config.yaml
d_mlp: 704
norm_place: "peri"
rope_base: 10000.0
parallel_block: true
extras: ["capped logits"]
init_std_o: 0.00879
init_std_up: 0.0448
lr: 0.0118
lr_mult_o: 1.33
beta1: 0.9
schedule: "cos"
batch_tokens: 65536
seq_len: 512
train_tokens: 354600000
MLP neurons of a small language model. Each row is named by its layer, matrix (down: output weights) and neuron, and shows model dimensions 176-239. Each number is 200 + 40 x the weight over its row's rms, rounded and kept within 0 to 999. A neuron's up and down rows have the sign that makes its largest values positive.
A block is one neuron, or neurons of one layer that tend to fire together. After each block is what it responds to, as a language model described it from the Wikipedia text at the highest values.

L8.down648,223,160,160,232,247,128,248,201,181,244,187,315,210,136,169,193,169,190,216,154,158,208,186,177,208,203,290,216,241,217,243,170,263,169,154,171,208,224,221,240,197,236,206,151,153,184,224,202,141,163,194,220,188,207,203,157,168,180,227,157,214,255,194,246
Responds to: Split word-initial fragments

L3.down76,137,224,223,178,222,246,215,243,202,203,216,170,236,231,182,174,191,232,246,133,220,299,152,226,182,193,193,251,215,215,231,196,188,167,237,151,206,221,185,202,228,183,260,245,166,210,217,209,190,143,159,221,152,151,198,101,217,226,211,149,239,214,184,237
L3.down105,289,153,169,211,204,161,241,176,201,195,186,185,254,230,268,218,158,203,222,250,170,120,153,283,95,245,202,218,206,214,219,263,202,194,160,221,147,202,304,263,227,172,227,200,218,161,239,164,264,180,259,189,169,244,176,159,193,283,223,175,210,155,213,191
L3.down145,228,255,176,163,250,198,136,245,177,304,286,171,191,180,269,293,165,216,136,171,147,174,213,151,191,167,193,171,220,176,184,175,171,149,231,191,136,222,190,215,210,160,178,246,258,163,216,258,209,185,190,179,187,187,181,231,116,174,193,146,231,195,181,223
L3.down379,224,248,173,234,234,127,334,218,299,213,243,181,197,167,230,252,191,187,192,209,213,193,264,232,194,128,113,212,281,243,184,228,213,189,244,204,196,173,236,245,230,166,209,233,155,175,199,160,196,167,197,208,223,176,202,171,128,182,190,128,220,168,182,166
L3.down476,209,159,230,229,197,190,183,249,163,194,210,196,136,155,199,159,156,179,190,251,181,202,202,217,153,214,177,137,200,131,170,266,224,190,161,188,295,240,142,183,157,294,252,196,180,196,166,173,104,189,207,151,147,223,229,152,162,173,188,198,158,154,142,174
L3.down573,209,142,207,194,218,154,259,173,203,211,186,199,153,206,203,213,193,248,234,256,241,242,200,215,230,248,182,259,266,160,217,282,120,159,210,128,176,131,249,189,165,160,249,243,117,249,216,176,233,150,240,235,161,236,253,131,173,132,173,267,314,187,174,241
L3.down609,176,148,196,162,169,233,271,168,209,151,169,194,177,168,256,137,150,206,270,175,303,172,146,200,234,263,237,266,194,230,188,185,177,153,193,163,222,217,219,225,180,232,147,260,193,201,183,275,258,155,157,203,230,205,207,178,258,139,182,264,257,246,177,211
L3.down630,129,132,156,146,130,158,187,195,176,200,220,264,224,163,219,99,248,223,207,153,188,222,143,183,198,167,247,156,183,191,153,196,208,211,217,228,193,240,200,291,146,170,199,215,142,201,256,233,222,182,191,120,168,217,168,188,210,229,261,207,192,226,263,168
Responds to: Word-initial fragment tokens

L7.down307,269,211,228,165,172,195,217,214,187,160,231,194,223,153,215,218,141,331,173,150,209,230,162,181,170,180,134,159,239,213,193,197,230,202,184,207,171,179,252,246,231,177,239,184,197,209,140,214,158,207,104,207,182,175,184,107,222,168,205,131,256,219,258,257
L7.down336,210,219,225,286,203,161,212,199,263,207,233,192,286,234,159,257,200,250,183,190,227,137,135,281,173,278,235,197,267,137,257,137,159,182,147,160,230,192,142,198,205,210,148,235,211,203,188,243,176,164,105,228,174,259,200,108,169,169,168,222,244,147,189,160
L7.down337,196,165,182,132,155,174,197,149,219,188,177,212,174,180,272,194,206,206,218,246,223,155,210,243,246,186,242,168,218,195,211,244,203,185,231,226,133,133,200,200,217,104,190,220,127,210,149,193,232,213,145,180,140,183,200,112,173,224,149,211,175,259,189,187
L7.down343,206,150,181,251,228,244,217,201,207,221,247,243,212,192,215,164,216,229,242,226,209,228,258,266,200,154,173,204,213,149,225,181,247,195,199,152,201,191,232,213,254,289,207,254,166,269,291,162,211,252,219,222,165,201,193,247,174,98,209,265,205,206,262,209
L7.down470,201,304,169,178,245,244,198,200,166,199,133,186,222,220,144,266,185,240,215,186,208,271,142,213,236,200,202,191,282,179,166,203,202,213,211,227,177,147,146,145,165,219,233,194,197,222,163,188,242,216,265,212,229,275,174,260,227,233,160,183,177,143,196,209
L7.down480,173,155,189,156,163,173,141,155,214,198,225,192,185,176,191,216,125,161,166,214,233,200,220,188,214,155,233,215,172,224,196,185,185,266,300,195,241,195,196,169,204,232,124,235,229,194,217,143,187,193,199,153,208,111,176,203,181,230,185,132,197,190,161,252
L7.down504,203,251,168,127,189,184,221,229,225,216,263,185,135,200,149,274,222,221,235,155,254,211,201,192,206,177,251,182,204,165,291,249,194,169,204,196,117,259,189,210,218,264,167,168,134,216,163,172,180,175,244,268,198,201,193,292,151,175,200,172,213,225,192,222
L7.down569,284,220,164,161,147,207,189,245,190,182,141,148,199,203,215,187,163,176,184,199,165,200,213,140,190,215,208,168,274,157,278,201,227,249,146,220,168,172,138,242,158,218,238,181,159,240,226,212,162,216,198,204,254,191,195,145,104,140,272,202,263,169,195,188
Responds to: Detached space before a word

L3.down55,228,184,111,184,138,176,219,232,234,233,211,204,200,194,216,255,157,222,185,213,271,184,140,221,188,236,231,202,183,238,237,211,211,184,234,147,159,206,206,256,238,172,185,249,145,214,215,226,209,233,329,179,236,165,164,257,242,200,223,230,132,224,128,225
L3.down186,207,256,151,190,172,231,171,227,215,160,221,260,202,282,201,210,196,194,165,170,242,201,192,232,220,211,201,225,241,208,170,148,131,162,219,242,167,236,207,268,192,217,186,171,159,202,282,210,81,189,247,167,212,222,152,142,222,157,205,196,170,208,238,240
L3.down219,189,237,142,161,232,221,241,174,238,187,198,123,155,221,172,172,178,208,157,154,218,295,178,292,175,280,234,197,300,193,123,205,257,175,205,211,146,179,198,186,229,190,150,211,195,204,227,122,220,158,197,158,252,181,176,252,248,239,204,207,181,133,205,259
L3.down288,182,221,267,198,187,269,165,210,180,203,207,228,157,161,212,170,205,253,158,198,242,247,257,213,226,137,165,207,154,265,140,242,163,203,237,200,126,160,192,182,141,206,229,280,209,230,220,77,148,167,207,223,186,270,157,211,164,231,145,208,228,211,185,217
L3.down396,221,187,128,194,99,219,213,196,267,207,169,234,160,278,214,217,186,161,194,164,196,206,176,202,207,267,277,153,279,301,204,210,257,186,224,147,235,153,228,219,201,198,196,262,192,173,176,172,143,252,182,226,151,163,154,211,137,118,258,213,171,182,247,226
L3.down506,172,208,183,171,115,272,143,190,186,182,144,241,243,221,203,203,187,170,251,171,265,186,174,273,200,246,147,170,235,147,194,213,171,205,210,205,213,264,205,223,181,175,113,222,177,218,203,176,190,251,236,174,220,162,168,214,262,180,236,204,260,171,183,133
L3.down603,156,243,149,140,210,148,220,201,167,195,179,166,256,225,119,221,130,211,181,221,204,143,186,219,207,157,197,156,216,152,219,148,248,158,177,113,251,199,201,167,160,171,283,196,207,187,185,198,198,219,312,175,250,190,239,90,194,208,243,220,175,235,259,122
L3.down665,236,230,222,232,242,130,150,199,265,159,186,205,168,196,160,193,243,246,242,145,179,233,197,181,202,262,149,223,192,192,218,171,186,216,235,236,261,220,232,244,167,121,189,262,215,175,141,164,223,163,226,304,170,227,265,200,131,197,208,171,174,236,169,179
Responds to: Mid-word split fragments

L8.down560,188,176,272,209,223,171,206,211,141,179,143,155,195,184,144,239,186,175,219,192,194,152,237,196,267,241,248,233,133,154,195,185,225,168,163,187,195,211,191,232,206,166,208,218,126,168,217,255,248,243,164,212,220,183,217,213,144,242,239,195,158,176,177,129
Responds to: Year final digit

L3.down157,207,298,210,200,227,160,220,198,205,267,231,199,198,187,157,253,214,179,255,180,232,199,166,174,254,157,147,251,163,183,234,170,251,255,170,161,254,195,261,230,192,270,244,238,183,239,152,195,194,146,273,206,191,256,215,206,198,185,226,231,205,187,190,212
L3.down278,188,153,261,114,187,174,171,183,198,138,162,188,179,233,177,239,211,265,179,214,181,169,197,164,210,167,178,242,257,222,217,194,217,285,188,211,238,246,204,157,233,180,201,191,157,243,242,224,146,262,146,228,192,177,268,145,272,247,191,181,167,232,98,236
L3.down406,228,208,239,174,228,207,145,157,149,167,184,268,196,219,104,229,218,146,169,170,258,226,182,137,226,177,247,208,162,227,150,299,255,139,185,221,180,235,294,186,193,167,139,185,135,123,113,207,179,209,249,236,230,216,218,261,183,153,197,188,239,206,127,155
L3.down429,226,162,173,177,247,164,237,150,168,239,217,224,240,210,154,183,255,229,191,140,186,239,175,215,211,139,257,214,192,228,225,227,250,185,214,222,222,266,222,182,195,254,186,218,189,169,199,174,187,192,133,212,253,156,155,264,190,182,184,151,211,188,275,204
L3.down543,254,231,179,209,148,196,208,181,144,173,210,214,182,182,187,245,138,226,216,203,231,241,198,138,212,210,230,195,289,220,248,182,114,217,142,148,137,172,217,164,238,270,223,202,185,237,150,242,152,184,162,178,188,291,150,145,225,135,198,193,219,181,159,132
L3.down598,198,152,214,190,207,185,235,225,181,157,174,175,218,191,120,286,243,210,178,274,277,197,173,216,188,181,205,166,236,208,214,308,213,143,126,218,187,218,228,224,234,212,231,131,129,245,246,200,275,169,208,204,148,301,250,242,158,213,133,195,202,251,137,234
L3.down654,217,233,243,200,180,219,241,216,275,211,133,236,185,167,141,148,166,168,202,173,203,241,187,207,149,193,183,209,182,266,200,224,226,218,194,208,202,184,123,194,211,254,230,147,167,253,173,210,196,142,201,155,214,203,300,199,202,264,219,154,168,247,173,197
L3.down672,182,191,168,192,237,245,189,214,184,184,190,202,125,206,123,216,244,263,197,279,201,235,191,98,150,243,150,145,204,218,205,196,248,180,249,196,261,181,242,224,210,238,206,219,169,230,222,201,133,216,212,207,192,219,149,172,233,174,161,163,192,111,152,240
Responds to: Empty table cell space

L7.down27,255,228,177,247,270,229,232,250,231,276,182,222,186,176,187,204,173,251,196,230,178,243,201,202,164,222,160,245,174,224,153,179,210,200,200,200,218,225,214,136,137,190,234,224,193,166,167,128,198,151,152,204,212,141,132,154,184,246,131,239,172,185,223,223
L7.down74,168,182,192,179,232,162,265,173,213,202,188,264,257,162,261,200,189,213,263,241,177,244,231,213,79,262,190,232,191,180,213,164,197,191,239,197,191,214,188,181,200,185,163,180,218,118,150,210,210,163,167,201,119,222,192,195,219,228,185,199,117,232,261,172
L7.down89,193,241,152,251,172,229,154,172,195,207,168,213,185,196,189,241,264,252,241,174,167,223,133,223,136,224,206,160,290,226,212,209,191,308,197,185,229,136,130,236,228,202,186,157,174,197,144,215,268,192,208,213,248,203,180,165,227,243,232,211,231,150,168,205
L7.down229,139,214,201,205,233,206,204,164,173,216,201,269,229,169,258,232,230,176,269,222,175,156,248,178,197,231,146,226,139,225,187,108,178,259,205,149,173,241,229,162,227,251,213,180,235,205,162,236,224,203,164,224,148,171,160,194,162,194,208,160,280,232,206,227
L7.down474,241,161,142,213,212,303,293,217,197,163,239,275,164,203,152,240,237,224,291,190,181,194,131,182,233,247,197,156,175,160,185,188,146,224,174,250,160,223,259,230,301,115,198,168,195,93,225,237,274,223,224,266,199,202,225,201,191,231,235,233,236,255,190,151
L7.down492,132,164,235,220,175,225,196,182,162,187,203,241,179,173,168,175,107,176,216,288,253,242,232,235,211,143,253,156,224,227,163,162,150,191,204,235,180,137,204,177,233,218,222,206,198,114,251,247,282,129,161,253,245,127,218,165,186,200,204,187,205,249,177,200
L7.down507,197,248,167,213,206,225,228,197,210,146,204,148,262,221,188,134,187,228,188,160,184,141,125,286,145,290,191,172,237,205,191,141,152,167,171,239,247,226,212,200,204,164,218,207,253,217,208,221,157,232,215,297,239,228,170,170,243,187,189,256,234,158,186,193
L7.down685,171,219,103,315,194,202,230,187,250,191,205,240,181,211,182,243,138,221,234,310,253,195,95,184,197,163,163,154,264,224,182,232,172,216,196,159,253,273,175,191,199,188,244,193,213,244,181,117,229,172,232,162,206,200,184,214,209,141,145,248,146,238,211,214
Responds to: Section-break markers

L7.down13,244,109,184,235,199,197,235,211,222,207,100,146,138,183,243,195,226,166,221,237,201,187,203,223,241,179,172,174,198,218,173,214,162,212,199,233,159,120,228,163,239,191,177,164,184,262,168,239,218,191,125,126,222,250,117,211,234,187,179,283,178,174,195,223
L7.down40,229,173,186,176,276,167,223,194,164,186,179,121,229,197,167,195,176,212,162,169,162,219,203,212,268,219,146,207,159,230,179,195,123,198,156,218,211,174,213,220,240,178,233,254,157,192,156,325,198,215,141,157,202,232,149,183,270,220,200,237,201,259,164,289
L7.down118,165,197,198,266,190,175,230,253,202,162,203,133,232,213,259,207,176,200,140,164,159,163,262,112,212,188,163,135,206,305,261,184,152,235,201,192,174,268,260,217,247,266,243,177,135,180,244,276,210,177,151,157,260,225,149,228,194,168,166,174,245,166,240,190
L7.down481,190,186,199,173,155,118,190,213,189,195,228,284,199,265,201,181,168,143,191,227,157,252,137,169,155,192,210,210,172,178,183,184,148,207,241,199,202,169,184,208,230,186,121,183,238,188,248,204,190,173,201,219,166,168,218,276,78,151,227,104,182,212,197,206
L7.down485,193,184,184,211,146,179,186,204,165,217,161,190,179,211,205,254,232,212,132,228,188,210,199,179,211,167,185,200,173,162,236,146,167,172,209,205,265,203,141,120,266,161,234,173,164,234,289,155,217,206,126,132,233,179,254,241,175,240,163,178,194,225,241,235
L7.down519,186,261,182,242,211,166,179,195,251,260,297,91,195,189,132,175,155,279,262,186,171,173,192,224,225,206,252,281,224,216,206,195,137,171,189,166,223,208,177,201,138,205,189,189,200,78,263,226,218,127,196,234,265,137,176,286,208,254,190,207,138,154,164,187
L7.down536,221,239,272,144,196,213,175,207,73,192,245,159,159,268,211,183,152,381,174,173,179,179,123,240,225,238,221,181,218,160,160,241,195,194,176,208,236,189,220,195,275,320,165,198,212,172,260,132,228,174,232,226,215,207,195,193,155,239,141,227,193,208,131,189
L7.down639,167,267,183,271,176,217,228,208,236,215,188,215,198,161,209,205,233,157,295,187,198,153,105,169,194,189,196,171,176,248,251,109,181,205,239,181,129,268,143,267,232,171,257,169,226,234,168,180,240,187,57,138,89,170,228,295,178,240,251,221,174,226,239,187
Responds to: Year prefix digits

L8.down281,275,203,238,116,189,207,190,260,218,190,191,185,105,285,118,247,151,193,176,276,196,159,156,135,163,269,94,233,304,193,272,216,282,175,232,202,194,262,167,134,208,216,151,227,164,171,218,187,257,177,161,210,198,253,215,256,178,182,202,164,187,284,212,207
Responds to: Standalone space tokens

L3.down94,223,69,255,247,251,133,187,142,255,186,237,93,194,202,208,191,175,241,183,191,97,150,236,269,152,226,217,185,183,194,178,167,216,225,204,191,145,244,265,163,169,178,222,191,150,231,118,198,135,185,261,136,177,239,232,156,166,230,265,212,164,166,219,172
L3.down104,205,186,193,165,198,276,141,238,172,212,142,235,247,221,175,206,183,179,184,281,192,188,146,171,189,176,115,171,152,239,212,155,192,159,227,184,282,147,172,239,247,198,158,170,206,184,177,205,200,134,200,217,179,209,188,180,163,179,195,250,185,218,235,260
L3.down342,205,216,279,242,226,190,258,221,204,189,272,232,190,185,214,143,243,181,212,194,175,179,121,153,220,217,163,156,232,170,158,217,275,204,150,216,260,232,87,209,177,244,178,201,218,143,193,175,164,252,189,235,229,206,245,226,183,247,313,235,220,268,201,181
L3.down377,231,177,192,201,267,179,160,186,237,200,198,186,261,208,168,181,274,124,214,198,183,186,109,187,160,193,166,183,245,298,223,205,192,208,231,222,201,189,123,205,135,186,196,184,217,219,75,182,179,193,156,247,211,214,165,212,197,238,194,283,213,211,243,236
L3.down562,133,190,268,249,204,222,237,239,136,170,224,203,234,227,163,238,109,151,179,219,163,177,203,225,228,174,252,142,251,156,170,184,186,249,181,218,222,115,209,210,142,321,233,241,236,186,217,233,221,246,178,147,192,158,109,261,159,181,110,183,159,219,239,209
L3.down624,142,145,174,233,230,196,231,262,182,241,190,192,235,229,198,226,135,149,102,193,183,116,195,195,176,251,260,192,234,265,188,161,169,201,171,188,138,249,253,188,223,180,190,228,190,171,244,219,228,206,217,195,162,204,205,217,146,241,168,183,139,178,223,222
L3.down637,195,133,198,201,206,150,148,223,176,191,180,234,235,307,208,195,249,191,139,204,277,199,224,224,137,88,176,158,189,195,276,155,175,197,277,195,215,187,191,235,187,291,188,175,242,199,177,291,226,221,213,216,156,205,206,202,152,172,136,171,171,154,195,145
L3.down703,180,227,149,203,213,173,205,196,112,171,192,236,143,161,256,149,157,246,159,227,205,234,201,182,163,190,203,229,162,130,330,187,173,147,179,173,173,205,228,209,210,152,293,183,203,189,209,284,227,219,305,192,216,157,193,262,215,162,221,179,226,206,273,204
Responds to: Word-completing suffix pieces

L8.down270,180,178,232,235,188,206,148,170,212,200,311,226,265,291,260,188,198,163,183,167,141,244,175,197,150,220,232,180,174,227,191,231,163,241,164,217,177,192,166,312,191,162,119,147,215,251,125,204,222,243,220,249,237,179,190,183,185,234,140,234,235,117,122,201
Responds to: Second piece after word-initial fragment

L7.down121,201,188,232,206,233,192,239,199,243,119,238,195,277,179,294,157,224,163,178,227,178,163,259,177,180,240,168,188,203,234,206,191,196,217,188,164,158,219,274,199,200,143,136,208,193,218,111,132,241,189,206,277,188,236,147,147,235,204,194,115,203,138,224,225
L7.down215,233,182,232,298,160,177,195,210,213,217,240,209,141,238,179,195,199,152,213,198,170,194,214,171,185,185,205,178,154,225,259,134,234,190,241,197,154,162,200,246,255,173,235,286,237,206,214,246,155,150,205,185,178,226,156,209,151,238,170,157,243,256,274,240
L7.down232,167,196,256,188,202,195,161,280,129,163,178,137,165,218,221,291,160,131,215,201,199,221,228,174,229,198,203,163,209,212,214,113,197,237,255,146,145,206,195,229,214,187,105,210,159,209,168,151,261,146,170,201,223,153,214,257,238,214,189,222,178,155,216,185
L7.down445,193,245,196,164,214,167,260,182,230,220,164,246,199,202,175,200,231,204,172,210,211,202,198,101,315,174,183,199,197,145,209,265,252,223,204,207,178,270,198,220,173,160,125,145,148,167,201,144,251,214,223,176,254,189,218,122,218,205,148,161,264,229,172,138
L7.down535,212,85,174,213,129,212,170,224,182,160,220,257,124,160,169,279,160,178,159,206,202,223,160,206,167,262,267,188,177,166,298,167,150,220,171,182,184,237,218,208,226,244,164,178,247,202,212,173,176,172,148,206,206,225,246,154,199,135,201,207,238,208,170,235
L7.down554,211,191,146,151,148,225,96,156,171,261,198,245,224,222,169,200,168,249,200,232,188,227,141,202,230,153,280,241,126,196,217,252,174,176,183,161,125,258,245,189,258,198,176,170,181,202,173,156,192,152,151,227,171,176,262,216,168,230,167,172,189,242,180,213
L7.down631,199,186,126,291,167,174,234,174,179,176,279,256,258,314,215,214,186,197,224,194,240,234,110,181,188,216,270,249,205,195,247,189,222,158,131,240,226,218,181,175,191,166,173,196,245,195,214,203,281,240,134,220,240,208,305,211,222,259,142,156,285,187,224,185
L7.down643,295,119,239,261,225,140,110,235,254,192,202,286,249,141,230,204,221,218,147,199,209,241,213,79,191,203,195,250,174,155,239,224,183,202,206,151,150,172,199,216,204,192,229,165,143,257,189,226,139,240,187,187,205,230,217,174,257,225,199,109,160,203,317,202
Responds to: Split word-start fragments